python train.py --activation="swiglu" --norm_place="pre" --lr_mult_o=4.0 --schedule="wsd"
MLP neurons of a small language model. Each row is named by its layer, matrix (gate and up: input weights; down: output weights) and neuron, and shows model dimensions 0-159. Each number is 500 + 40 x the weight over its row's rms, rounded and kept within 0 to 999. Numbers have three digits each. A neuron's up and down rows have the sign that makes its largest values positive.
Before each neuron's rows, "fires on" lists the tokens most often at its 100 highest values on Wikipedia text that the model never trained on.

fires on: "ar", "ed", "al", "ent", "ant"
L12.gate404:527503524536486488501439489446557548520437518585473490490502476486491420524501532448463582447462473518553495480555430439551519496508517468492511548530517477487430510496530497424547538489481523506521519474485510514556454542594476491500385453499517601459543506489564521478479521478482457539532482508491426479490450487495484493508534515491390516529480630551470503554484529391509545571535447514502524566493513503473513468481447512492525494563474522533491447532547462519505493446456536
L12.up404:526473554458555472559518495541517553554475541568526510504537449508434495509505512486542507546549516473550542506563538469444458502550538461448501400498549471494445508540506499507547517514435600469508570492514391539561477482578488496496492479503519510491554480512475526528543511505458512439507552496498495534453436491466518423496496471476430521550522471541460539573433457473470469511505499542545493439502509457494545463534426479375473519533458533491498524411467510521452452560489476
L12.down404:492504484473564614515506508420520542517496537438443575531487480507492505525550502530483493494429558451576464473499498487452488470460467493526475540493544524504501510456500450446428454460506495586497501569481522411431475481485525445491415461581448484452519456438516490474527542490470450516505489587529508509491505522493499477463572503447523542498472436525559536467554579533543539513478542509535529540492510446501575494571498522463454519488547442501571483494530565505439539430491510

fires on: "n", "a", "e", "k", "g"
L12.gate293:467552521459547550477503480494488493503451503487443449502515522488539558423470543468498590539517454493522470481547461523464436517533479532497533522419520572513499515501482479500548498535507378490440519515455534557478445535451481522537481462497519545504400576508508488601530460455493516499458499561581515436492513440484494526475521449502484500512459506584522472577487580515546486511487494489547463521521540450460535507486492483536423559467557565533453442534427520452540477443466474
L12.up293:461523496525480543486535524484459496547526517559465448556580528445561521441583518442534441522575486520407551550491459494500483519468483460527576498529478529520477498472507473506486458498468476533488537521481512500430419499470504548467529446486512430466477535581500489498531484458481499461475493517486487481393461432530461573436484412520441533516432495546511506485577478526565555471489491466566540532546522539521521569491416454495498515474565516463518509515502489544557468461547424
L12.down293:498475528571548473553474512573515525413548481487527460507437529507470546480486570466538496489535450526562491481521523462509462521519527469532494502512569514497507496493512550479554521535463456471540489496499531422475535532521529454503491486488499569450508432408511505597520544527509519502486454516437490495473516481544583530498520482427451481451504582453441523521441483408466500594515502530498534441417529465487464479553561466487429471484483432491485450477491553512466598536458578

fires on: " M", "M", "R", "D", "m"
L7.gate55:457442548543523493561429454582490376518506541520531447459514478426545453487431502604577457498571508523571439517505493504497456553536441473493516522395486523521486481502457544532504504537492536472510551502481527488487481527524494465463491432588585441532553517515520455536434569463500557511487537511511469512509534509496455534513466440536523487468534481475468368545498496495491497536467454532486499571494462536493466466527523519499534519522485498448499529518489461484558523555498503
L7.up55:511469566421478446503546532489491475494547525545555512542531474433510392460519539521440489527593440537520442546464527446514494502501504516481538484484569544490562521520493538573535423558496488510572536541439521449540534525492510468484478474534566480481428519512492473548458452523528512465496574493474550548521485480541558466536465540514542530496529389459520447576446501457486468445477504526468492552451461438464538485490441581444489516460505464460486538542531495490544535467467503
L7.down55:440505546581489418502482489498469506471497622483454542469444479502597470567440505533478430529469508470509517491481440470472448494452468496456510476511521532479424514482504540522517424504554417529547538503443473500482447503519451443534536540540522524557524491563427538438524470504468597504508489542505462554510554508534479528552468487543507474496546544536538487556452425440533474526482545462526460468491468523546491507503476433467524466486578533519478515546494456460531591548512519

fires on: "at", "c", "ec", "m", "t", "r"
L5.gate90:538525539507542424533500579498551482494504524564525454453531505466507600490510427445526491531489470508493458538452590536550439459533460499485515439423445466518529468487520558491445538526510565489573569538526530536525485558552464479498510536501477476482486440500532424479439472521503426492476462464482468530475536511516450493541529546560438519495460505549503518465479496453509475550482435558522589519483441498497615515522478450509437525492557470556442480491436473512491453546488535
L5.up90:530567470460459431482533584523506516523444465560439509585500535512536553489501598492490514550530526483486524548498477460510484483493490401507510508482478435489494511496542472454435494521572551558558496561471554483572481499496510488531522436480442543451471566449462434454537518463501523584471495434548493501582499526444467471492472478467559481490456453562487444461460527505539450405454548514513454540533495485505456564509485508532424518504466423486526534447480513484530510510466536
L5.down90:538523528450568507508488544456508444491493527519498488425430489536473526390533508516549523484532500419476495548461524575543541472431459507518500454498545491525517537506498512485497488517493497509553502481470491509459485550554487507472482570562494537499488511483413487486481522548504539491474551443439449564434446514569466502465481612598434527446486560504600505522494483424469446544474538423441488484520505551444547514470485392552525486486507489514553474524493522485493522554515518

fires on: "1", "D", "x", "ch", "el"
L9.gate52:464477532592477510445514546523503485527441567568477395494440495515536463545466460533527495545471457540496498454465484474502539552512542510452546567438529486503561371483458560464434524512512541410488497482446461530471513469438514500531498536468444403510531575548511499467507466495524526500507489560502488535565461530464467503488551417534453509520556552477531532529488413509501509500436454519507485561539506462441440468497448504484482539498510564514470521480439480543497463544491508
L9.up52:543524476499560547464488466486555491540514449457487513425519528498519455513482461491518455471486527436435423497432523454508528531451527492457511421474526579554490497509530547473481595512527490577514549475470534503455544461457542543455504518463490444519461525523523484551506537518546515455477531479495457571525546551471477481468489479414517489547460419523491507502544543541550498456556520546501460442511454468525427526545470540500439499517538548453395556482539467463514506405520592
L9.down52:511442528514492517489504462478521561456526543559514518469475607489448504521528484527509475465517479509457569530467531494519461531507486399475454537461419439439393494452513541471565556566477532510466460508548547520532479496482561541541543452536496457539486531448431476551450471468461426498531398492544497544473435486482481521483488492582553506535536506411510500491504495525568553474508593450487484474520548497424475562451500464485542500555526516502515519469505541455502520555500510

fires on: "o", "re", "e", "a", "h", "u"
L10.gate291:493530507508535510483487444486465527504457559513451447527447529469523559508493478512503517532465509413546545478494435470562456459628506521471489573523523493503531508524459516532496467456476473491504542466434532542518526494505578492549494500515515494482526434464515468492586529485523448485480522589534527504578511510564493510489529462586501537457475532584445385495543578475473557551528447470467421469512515458474436523482505509466434527521480471457493527422432553493527463509517434
L10.up291:580522515571414472489433545530462513529527515530534547522494515570503549500540530498412487527452511491475523527544455542514507491463525457481574547543505505546471512561475453507504548451515493563502564350471445471542568541464478526497520456461547511470469489482522418469539533532504496473459469518475422452496518589509547545506559427525454523516490527548523479567527510483480503489479413489471530438523460523461506453460420452443475547516558499514494498455505516523465551482534507
L10.down291:521434453520528556516548551577544482465450494423440456497472524461456502539520523523513495491551482554589490508559569438443515542567475478500452524500466507487482511440548496489504497526456490537469539482478466423518485474584564532487483481437503515464548543541616536431426480495551483485511527482484520476456462463534512515501442483409536516538480434451484523551475499497496477452452501499516537434516538484510512494582449459498511481507481548433544490557441505569488537551471582

fires on: " M", " R", ":", "R"
L7.gate332:482507510516487503461540511557467450515564580497534498548459506477424447523512511549478460528507540482528502518490423490518566465479475487421483509459415568422471538508584466558469473561479523518531529505464447522468527490444481502516539435492408499509563482504520542416493461571472601528442505511476555525499492494445504566454510477554472532478520523548492480518497535471537567564488482531525481544509383519497506457494441470489428494512484518439471486497478549489558548442449445
L7.up332:480495563406570438485526504539560474525515478501503412490479477458446486511508534439482515515529394514512509485570475424496504487534487520484568557509583510521455564463524543476525446481512472538469492450484581487557550582499446534497493505503513503421539538485504522467459405499462553510427536509501511527437479510519556529490498524482485479486469517478502531503550575435418530459463471537513512472565443508453480488483519560485453523545541458476389573510480529507503560496516476
L7.down332:529463571540401494505491467526441528559515513477487490438478551516536490488507530437430485509506459495487527529432520528522512540529505506504482506543503505455508420518430488509534518506523527523483508526478467454560421455508528491442528482459527583541531456498521554478463498453460505511579469475507456534501501458503498452468539476460528480576520484419557537479447476459526499449520372551510516436447572523469513526545518533503557498575511512565610479443611531467498469502499538

fires on: "r", " e", " of", "p", "ch"
L7.gate156:532499519465456486494580506505465495524545498549476490540488560516448484523435503480416446449563405524466540512510565485508530551536431515566459512534479492520492423519409542457436493559462457487516477492481476444485534460494506548542499516523502417570475499538593531549474510460474510483502484527460549504487562528512516437569469459464442485423489445500464537579459529509426534542507492537499497508441484508515461486577479509488482621507457433514493529531521473505446487564506493
L7.up156:559501425542503481492478441528494497497523510412478452497519472434532410531488544516414501518450536556550512584576515446499501468506476506466425448530473533520489488508515484452500580478483488446536474538594491520550537474483490473540474523495478537477552452551549426414482458507530493500474499502496490577469508488479428585495530481461513462475456457535467524517517529544558561557526548479527536514487560501501417432487472458514593566523462467514532537553547480496448454514528490
L7.down156:520501515462507522557427532542467473538472516505516551488535573573485460537511533500449549529405515523508501456494445559492505498435473511468430497548486521501553506536460488492359566493512487480483443493462480496507553554538387457511569537525469532514499512497569562486553481521519520489548511456458469493507439493553481492485525480502523481485547457463508472543494512424532470407537488457566443481543413523456528529501505524416519528452552521485462548462533452537508458522456570

fires on: "e", "on", "if", "a", "h", "he"
L2.gate221:534521504485592448458542509501477493505478518471550545537525534452472510511573533488467488500534475532564443544524476478526503439508492484435426448531444565494573484539472515481444517479458430501473454484558552548476505427449530416486482561476532498518492464520485499555453454534504466516423517462524447515503544487433561509575425522522565456526438498522497570526524527448518493516532473513530513423555508458536480505481439485510431453520418498613495445550485541489463491541503535
L2.up221:529451462496455498512466571476543398485481531546504521554454527538429468605445443515453495534519539554492483521437546431532467492486515421536457467481441506484459514496516566512497503507499500480458489549480475471450557436524580578454467468496540530477514548446529553453489514503534489473555485477470504490423525474507462526537534478524544469529526517460482508471568519437557586504441466531432507499569444463427452547554494526465493446482498554527460514497477552479554573487473523
L2.down221:471520488505494444489555471517492493464519564549512493528508520491509493448490523511559518478504555518478535454453477532560512463528539469490566461529508490508534496640435500525546554490601530493489560439507458541482473567518454519488489458526405484534464522448462522480567526441493546518482515507465559503396449497529524508407432532441511488495472446460444507489514553434530445548493501461547485453483479529444528472446503454549469520545476477462563484524485577503466462598513470

fires on: "d", "st", "g", "mer", "th", "es"
L8.gate193:517457547453545533419558504514536480509419488533510464462533519498511461501555485553487548474481413517462502513500469559451510536479525484595480480452487531527509485506473486492556502508546528548549429445498453480478453464553514457486494571522535491487501517399502540453548546513482516433533514491489513449485463499388538498540461487479467465575548596433575537438497485528460554534564530500460545479481428511509475531489538458521492540550511543477493487587503453402513494544536498
L8.up193:485477448490553451465517491514438411509471452446437587541535498524483480516533507486494523571479474466556519532519512498530502541521536457553503456533475548442479510477489468579537492476458451462463481511525503449473471425537500513499495538555550396580587575468512516492533506495470565500504427494436580469524456485580509507412463555529438488493495494464469508480437538479485518480473448522544540544515486542534516494511539546456526612511480483588521498531513459485468449552493526
L8.down193:468472511452561527502503507535539444552464557479570550552404494484473552505449463518564463502486455527491441446431467477438489432451523521519456502557562530518484489525564549496403421564424490436518520531525544470469422499518460480463502504513418565541486476459442556488485521588544516501491509532529522542490521459527470559526478497476538552525497445490535426513485552538506492530488567530472485520531472534536510523474450477573541442478469561470536437514529540494487514443507483

fires on: " B", "n", "b", "av", "B"
L10.gate359:485534505510459442541512457545505481539501491433509530461471540453514487476473545493469486459466486454479467536536496528430500498500472495537531610542591450441575595464549473499495444518575575505530505525464513513543498476397475476496537500526572543566557548482518537453542502462493459542483553510522566455455465482565528395539512457505492468520509453494522534483476525469566567436483500499522495525550520598467472423474547506478421509465511501455462452454520495498503478464483470
L10.up359:470507531522559579474533440499467432539436579431458468505492542492489558451495494447561449462486445482462555528492455529520469567547525536585489535588511463433487527560498478484469484504516468476479514498442526523462424495543488476468522529523553478499525516505475537489557486443555534560488504572485473438504420416479459470513451491560541444511426579472556510497461502502543458540513518496452528494582508497546511504559584537549528519475449485485497494511479453485416501487480469
L10.down359:467406515513498464558517531542479490454512513499510551455520480542475493482434477441560549501484428512511527485505540472499465488574464494466470457431525568497464483519478581514509533555510520461470527549449501493453484490461492510513440497547503511544558455459515471543460452520490512442525541481554511530522511507465515410495530456581489474516510589500524580521449474542558460440547453540462584492477476448537514506488494520447603451480507526460509513577379476494513577453543544

fires on: "r", "ear", "p", "it", "igh"
L11.gate219:482484385595521513490503469492497449464587472539574536529515422540466502462504480464446537488538503503551556475472502502506515498495550489535491507450520449544506468519489540508447479494534412500491488483512490575582449472469534516598467480420588442486430504477518442558571511500486530451524459470537559484527532477485520510504490508531556591490450543497488446518479504487490556523495468491515603493561502447526483475521536575505469529434506456500489427474541476471463463470486436
L11.up219:508481437494518538466511463512479464463536504539555482529507387504546506510528486432498438458450550463555528502518460498483565543379533494469479584532461516502530481479504494492558560499499518464546525499544540562525478487499510456568444471526519451454533384530543469531540464514513441563439530485534556501477498517494464520487535482496501471470501605549471434528551455485499489544472556469466430582483462548483452478495515516427481545508449506468545531479503521403560525499511465
L11.down219:509503526576455476517517492538613509474477521480469492460548543548490511497523518473471489451498563445487418551479429534556502542529489483458518505479474473492512535525458447525456484523450436524458476415500492468585437515492486514479494461468511457440484522508481567486518481476481483502559441525496580566440518475598505539441517577568472495490503460540518541551467465446571542433524433536504451442516500458553448552533462478547563485541516505454492525557547518496502454528420532

fires on: "o", "re", "ri"
L8.gate99:488478459492448544532459465516488475580520499526494519505537515506436512470518478609486458566440525459535528574542443446502501491483465517481434499504459538467530524511448511436396487496513512494497472571507498501509494521546579535569445486552458467569430476494484434530508516496526520528501476578457471448526515396477498501457476441562413506562444532562516428528505526521551545500506541466492482492488520540473506516432504450542520557433466554454529515489499548476563422468505523
L8.up99:452508505519543527522485535521433457531512543586492510593523499479511510501459531562495488444463513507491553480558474546461469381525557551459508576493459485572496497472503516549533547444508497473500427523532484522529556550538503492462564463452455524457471504558522531457495507442498416508414478447528589504554517494519495540554545409487489591479500506480507570461493506460529486479513487437497500512461456482490491535501474517465421481447492512496437516402509501459530583499457537
L8.down99:525457436494543483487491465511518455574472455581467516486506520454437561528520545471458496524544447493447476505511474439524499505531536507530514507475474543436531538479486515543469401468444559466554526421461522461513518475486551523539469541471486451442531514462504567578487576483490484532546487528494520418515550523570471540489557502557539543585407471432508452536556531475542479542538484512439508513518519473436491498516501513575467474453430477465478500537409540488456490554485545

fires on: "ol", "b", "w", "m", "n", "R"
L10.gate423:470484439513527479514506509525542509494444474491455381450466541499517498525507520529459446471495506542465530556509463544481534559488497442451548543523470484456496504468478486546509505442494541521447508548461512490474382480499499548446488537530452514434558560563524578536555464466487548503583474584564538525442533543512532510508511595506570505472501467439460546430504459469526490562480494486532510498543449496510517472496506466505498529454522459429453477524409502464480459533522614
L10.up423:468573555525547539547488543495558510481472507574543504544427462494444439552457442532495431493474424522531518505415477520495546549495502532565428505532495471495526481506468514554461472510444429578496445528469479432492467528578494490444576561509589554489545514516490544523487550500469471496480506459517478450454530470508528451521497459496519465587472461477518520563491456515521488445528462509457551504569490527380528474468482471524481500511559462552500500543510574434500492515538496
L10.down423:521444480466505455498451493496475488608551583462482473443555500451465476492555505445470491430537441505457508476519465554528551536482491490478534502572552558463371535471564525549476523547555538545428471531553425495512513524538524445444509500513430485544455553528499545457526515467488523511509427479495505537505511456503472406562498502519479532481535442461509533447572472516510532499506493493528502465438499485455516544479465431614500506531487457479573500493499512455544519481475546

fires on: "n", "st", "j", "z", "b", "p"
L7.gate281:469487538431564535468489541506528518501497473457549504477457453537533475465517453493497617496490475466479533400510481534531462496482531565580554424439551509520503521544465467490516496578496549482572512511467493434501496531459486528426486469534513461514389516521488486551556526513495483498467538509480540515455433477468472436522495492501557415518471558519488388511497444526511552533513437496497517588478478452505479550530571592466508556492482451511511519544494494553562526533521501
L7.up281:485490479521462478495491508469446535488438509492531462491479472487546512448557476511506473561485508469447458474509488552503480405548428470531548489498452417577571465483550439512497469611570482556576587409402507464471473528481487547510505513518526472535535508535571508517584538499496502548523473480475481416497477473479485511529466479572560480534507471511504457471473450476513477551462467496524532545488496404496483500513498486499455571487545498512539443564517455546429575483478497
L7.down281:525507540495559426472487592498475461546497519461532465519557465523517492460514405519491492454527550521450489528485582481507495532514463515457540500445488473483463568464533519462526543467539501479511486539482499544481543412464463512453492572475515436537512477449447604583502506515510484499544536487518504501443489471466473538526535463536417565446575509499488532498518520470474522474511431419484560497483530572470502465545545531507423570461490514499526489504448519433552498407599473

fires on: "e", "i", "u", "ie"
L11.gate408:571504570512551553507544487562545503513531567511543519527443457499500452469505500542504479475523514480498523386524423421512410480556462517477426516459556513428519507529448440492477586501537547464437589529512517456452494481479507488536422443561448580504532450485505447509494530473526521434464467503471507501481507506533491522410473405514460468507498493512500472464481479459553513551515492503511563436587464519481527519515514475557481514552484512567522509456478552506501470499461554
L11.up408:433510483516514583487445553497506544482540481536500537508505436500490511546603459493554587466516462484448435550528483512541525442550487515520543506524554535481566520556450458451404492517452422530492557538429466438486500547497506550527478487512512552484448439437531488436549564536507507547438515519466466476558552533531475524507464430462487457506477467491472503501477510448504488499443519501528556495512489588446498530486495512403499495441495579498478481471550504567419513514496464
L11.down408:511469517419414504488480577484516450516518553504389488466533547540485482519501530467514526467534480549503581540461457455529489425558451503536493498523477504456450478545526481443472502446577537492517527552504496523547492463478571514448470482461486533469545500563537443494518440479477450476497483462537475450456540496554484535521464439553531485579534529516534483467487519514451478538499542492446520502479499493535488453518492460493395574452490550485514573488477543484494605415594547

fires on: "ay", "ound", "ong", "end", "ine", "un"
L5.gate414:565422563512502571538343455530566479521418486447490469497501431533466466491475524496520507470494484465435529467526549517508572449531517547487499523546481508499439490542536554524562506523507475577532506482464446511504536499521488473505430546536503555533521582492511497396529500438490546519507463470493457487526495513399494526512477540473638530540499494470534527445476506530556503494547483504534509538509533558493524561527472520463474481495524516533452461428491493491495525451480448
L5.up414:535500568639494497451522528524485480494504527464484522511473487582411498454533468506562490494475489517588419591507570503490477537490545504507526503478547450493517476470585485556453522480538514510526457487520526493488444503493509496521518484506490527564510469541447445492456567443482539494508443572524556475480569514505520530536495569498447511520483455482504580426499450451435479487496491571549524458510471467484427469531400507511433445520476459531501470519496477458494532403543510
L5.down414:492472436554447525610478470524506555525498533467550511529451511473491533536490527465564488515490462528501521433520457512481468496559519519493505545548539501434503524549409494543451459450473518483546513595477506459536439541497533490467467518487457433530453512527462502509503523546493470505457584489473487500523482394493459558460599534449473555485508487463460518510557507418481525490563448433503514478515520504558500448571552485476587526487480510517468444582509514525434464565439505

fires on: "-", "ed", "ar", "ame", " and", "'"
L11.gate325:590466508533481491452443559538549512483479482543547446457493516508397554529544506553529528504407579554498496441486513464519523507431472450430522494502558482494441499491521486452508500558484472510494531539544539513453518496457513471489424486524476537481471540520473484484544523495489453506482478505501507506533486489448617455455520541527359442499454580479489527540480542500465515604523549511537490523524527460476522472526499477515397477488495501514440440481525471587511494555458470
L11.up325:472475502510548438528498490540410499543503532464510616561409451498427480493499567486518530513503495463485482470516520504480459469613552425511534516549492433471528506544488479514472448580495524524441531463538503519453614563539464479486481524479458519418501496502502475444449570504533460513524537514544528524551551450455532437513470522448484546560504554546491515464501504539471526514525490483454527534464509534477481383532486440471471486515508426566492499531459457458492548495508506
L11.down325:442529457476483522501478519451465519536545577526486429417459581560493499523455472402491436514550506555485492575504453506561519485448472486464470540445478504526499574544521523450507456498541438474487536518438514484557468504480558466572505535534498515486533516502551397544524410581492438577506482451492529508533429506532483531456538520534475497528482495516530466512491538502511504578410558500523523539456423522494480444498506493518443462463511583482479495488475547508428492504465493

fires on: "m", "s", "ear", "p", "er"
L10.gate165:401500514477466534406446490482484432547544465513478521500486503530435467472479528518553554539456501488488492539521547567461519551568469492455493480480554506485561508484478530471525522496505449519448471494554504536471448549560486523571415418480494496507487497468543518527482489535525479523531479474548494513535580376482487459478568463480575579519441503525513526472475491442533525481451510500527504509508526498500445567476546513492433634508480548521496526404494416471544497508498515
L10.up165:544503513473541561500515536543400479489519499449513507514517502565493392448457515520483556478434507501496570528566548500524478474507532476535469501493472525513528520526539553510539538454559539577569503496472552464506543455548468439538490471424513414444530440539549418467499423421539454509474451457535492466516509499431487454452478510485536489445549463462473526527473469491455572535520485490525518521458484569580483487523501586442478489475507489496494416514505506510435557436530509
L10.down165:438509479523520494519492486454456507484511561568452538503522480504503460454424531559481560467508566557518512535503569438528492460560482504446508487553538542398474516516444429497467479455552473510492493514457557512549465540495471488458501439522432483461481500501498569510503467525488430533527503553527537517515523484522488544520448500580478408496460553504485496407509483453510459458495501447541549600468550469487443569468484478523542545473520490537488546476437473464454538553424596

fires on: " s", " w", " b", " wh", " n"
L5.gate13:523496547524446548521521474443498462478493432470449509414570612588535549472437528445516522496495563548553525515479509522522527433500507507535490434496534544446494493491482587553497501488453540534503506492484543443475481555542508480477409517501483487518507553483486480450532442489437498535528518441470508550517545549514547531493507579526477451483445458462454496517415507549518491549501511422495431494508581426492438489437497456503483507491489536524521484425516500604528513511450470
L5.up13:468557525500449536539469496405464460474407457434550473489522492512498494452413533449429487496472489503519493576563490530587547515526472488516463499469551453537539505521500524522468479451528456535522517422470503508453493555453598563520489445517525422504517469493550521555498476558489530515461515549412481561506424499542428513573559486408506527509504460504459476507491454520450517515525470503474505486553569456520534509463492428531497490493565565521484470504508522547487499523413507
L5.down13:470510492483490515472567510482551495527534496534508474442520576516547542559556521520562468534459566548486541451398547508484542478541523524538466545505488511522552493488442518500474562535492527433455488472526423464520498460575496435489524488532421518550448529441475513464455531472441513531560534481522454480476464463428622452426517520541576483523421482457579493471465486499602516506501527488459494501465588522508505481504438514521462495439493458523549460468527459489483466500512477

fires on: "ad", " k", "i", "y", "t", "c"
L11.gate149:549488460422513517536499479466506528523449445530476488533657450530509528495505440559567500472557523517570433533470497568527494562525475560487539490511504470486560461521569478505472482508471503471483535520408497550486447490564530504425544525448579499440555513527479444470518482576529489474557419481549485532453521531487497497540526504591519472545517512466518507486509441409440515491475477521559490497495508490521488457483451495424485447459449470488547504443526432488473514497473501
L11.up149:541548470466521487561494518484514476580511527436411599561480476475462570570509546535539521505550473476494498513530446553471461510511543460522510445479483534501521437510525460470532474454487460506412477509469548511512470472527505436457506477548436616469481503474460551428523483496493559500514520547563420515535583495472512524509470532522511457518476411542573506495470474425453452473490502484494451489620464476527468457481503511475467583500525502475560538460503451511527501506543527
L11.down149:483396509511490536489457543467497475457440468487523451503448494490482592439497437526477492510544486504550500464541488499430530449471530452513512522556424542555460567435545491533528520537429491441526511528489454513503579469501497574485461555474455516475519513515540493513556592487492516458586484584549445434529501521513482459487468513438469479527524520553503538524555462490532499458564466440466539410521516505509520503551502546473479503508389512564469445542536536537481458507447507

fires on: "n", "b", "ter", "et"
L5.gate146:504429589402498586546544527514502504528521560498586448522539523449543482529488568492485452503549547468466493541468474526494446464581488461482468519460496518526514503514473526615488432500512533477506509512458496461522488482501499563456531441468454452501465560523449479457568575489477475509564521466468517506524518469482513495549472510481511507512545466501500444486406475542570431478516510574528495530515499432447544480481546535492454570475518444468402496483503580490509455559470536
L5.up146:488573495415569547473439545409502539508412494431554561493548527462449467544464453510492491495496511468564557538507433499509608529467540510575471489564499456451479528533569498484486515437490442497499462522462503472548464460489477482560488474481515548501480539460450524487573521461521504468510514629509504479472450510550501512543468457523541515539464588458565543520480516471498490522497493477493524522476487490452435527477437581447497508453444464461545428510524473524502531505483499
L5.down146:484420485465515511531517524498522525532468489472515524521540563491443505498470479414475498533504528448517506586423482454419417511456559470475585576494460536508483438490481573547458530460507525486488457554517473446569544537449506554516519508493475592504525500542525528505550548507447532559519447463490531479528491420537521570499466525510490490489490424467486576464531458429499526461458465479566490474524544459491428507495534513515428562505498414485483519555537556412515508513482512

fires on: "am", "iv", "if", "it", "ro", "on"
L5.gate367:453496476498476459502537535543429476494462502506463514468506490501536520568508521593479461394524564525473483471566476437515570527505500514504486452434432425490513486488443583502534522567480456507463528418540553508507476500489537496528441521573525507592513577484499516545467499532540493527510506550430460414451497504466500512462499478538518554524518508402550481483445544452544453537496449503530466498525490533513593492452466502420446478497488559509450438450498492533503568481496537
L5.up367:524405522444551552536503519490486414492502511490551527467508577534494497443571493482565524514485574488464513464482492521540588488437495483544486533483478468499457529439467511472513578527470583548383447533518416527451527483473514510492476515522539486417480507510538471544532479547489545447610478457513498498542468471501537442521525535504519479506514513487580488493543503437540509455488420499463445531505462424476509536566506500569486549492409474477534462457499546524516520518511539
L5.down367:481470517544510477543514573545569538538512514500530501504517551446533452464404494441433525482476531504550546445494523527542517480469500450571482514466463507518512546477439523504545544544577515435561519449526592532560487440500516457464459539544524538581489521465389428493503429489544513502512494497457495461467465570536515469508485457517504529495475513501455485552513511522483449473522495465507464512480446493414435522393510461514475546531527511515508476446576453426444494542524447

fires on: "as", "it", "us", "id"
L12.gate345:518479539561512434518484480461521495485518494532476550562413491532487480434476459526547479457478547535603541482480528531537404505538503466500516453592505530485493486447473552431552466571499471469491497471562473556558461558495523520524502497458478430536550502513507557474462505526497515446444507510479538467534482444491480501569501495500524526466486482533491544465485501472492469503475597479537452519564419435530492460447448566534489506504495465430610480468602445499541463539458506
L12.up345:542469508501457520487449519553527446478549541489497467533531461466485499500479494470517530449512518516460564501473446534487499488492481499524445509488510516482482480452482510434527446510422556479421594415540452560520441506448503587513503479454477529541511501429467558566525557508514485503562509477472411501552498515394447458526560520537497499470558595478545515511535447479544530445560462533530492478468419470541521479457524566525507430493520522543496599491476474581444499472490486
L12.down345:493588501443450488482489490481437552528456514445546480485536569495505530544539505511532548529514539536523443525525579537634531507461458496491435517491413515480462490485427482598505521566506511461503484518457458444531475489478461464470536478515505490530490493487534505551466417539501507499420473514574517454537515514533474531519600449453498543534539478464510503511486449536548563525463478466558472560552498425457514512477506413496509525489468475487483417458501536497444566487498432

fires on: "e", "b", " pl", "a", " a", "t"
L9.gate141:488537574535488505462559514565527486468563532491508502438560421516476458468510523438490548497490487523485476548479519538512485453586467475480429447424475414537527446432431482538492467503532457420459476521507461495545451456471511512507486451450519571514527520511391532525512489470522568482519501539439524563501520503477533430488546495488542485481494445501535501469469537549480531545542506506495535528538409470540474497522456517549458535475436532548588453487500524455533421541465572
L9.up141:509532519499514513424534578510485475522521508580449481490503557391525442518503521456497486515440517445583531504465426557459517522554488497519474430429485534480541521409522536545542485426503480533491589498406507528483584491510558561491496443455558553488505505486484528447488489511541509520431505491507462439537566576521491527522579490471506466491495491517494493543525527444512527504460534476493539517522495510426382474484527471507443529525446557500551451493489493550512489463445474
L9.down141:491508462429472483436546525512476501480567494439508524468506552439460477544578498539533496496520499537470501477498524515491562468435541462510493501575520524478474542522514473572541490472499418471468483431540490469496463452502525556525508479531498425515513544515449449476452534491479526492509533588535542560477547456517504418471493433513528491520523517475546535490448472423467599480533525453498545518444475492461536497447377514552488412476556478593513545557487512445519448511576494

fires on: "le", "b", "nd", "st", "ra"
L8.gate265:542556524539463541439532535484494537468479506508523477559378526498480448558505519524581538479431470460482471516490546527453500518518452520579478535490494477503502456555473475500470492553506486470549506528446531411513484429496525521504484470568471490542464473475554563455460529420480513482508471617478512473479439535476519456512486504514498485548469453569470556413500470499500482560503559561530556556498460423514444458460510527474423472568517481505518540538531561492480433460525554
L8.up265:554473488530433562532525533492490458498555466482510493529528575530518531423528510496502451491541500509419503474509458478489517466455497409497541549413483470509541516508511488546469563528519547558498483469408552503467482449536492533406539472462491536537432472539484584510573506506427457495468525486512520506470457542496503401529547528497489423486527459444471519457463500539511497501496590543495394569502501456492486439532539511558471539532550550506508539517513464482526557548571467
L8.down265:482424449475504578458538470525488441559480532487485539562447559535535418550525551528465555466533517537566504529549509485416518529509469499475528516492462561536505518442387499437485544431501438483571551465483516506431446516450517521527471456522502494496514510477472434579530478460453496517535543534531515406556523525547462512525556473473455457469571525493494504453521426477508470463512476468509496489510486504507449494472478519501544517526517496496582525521424519478549565398514541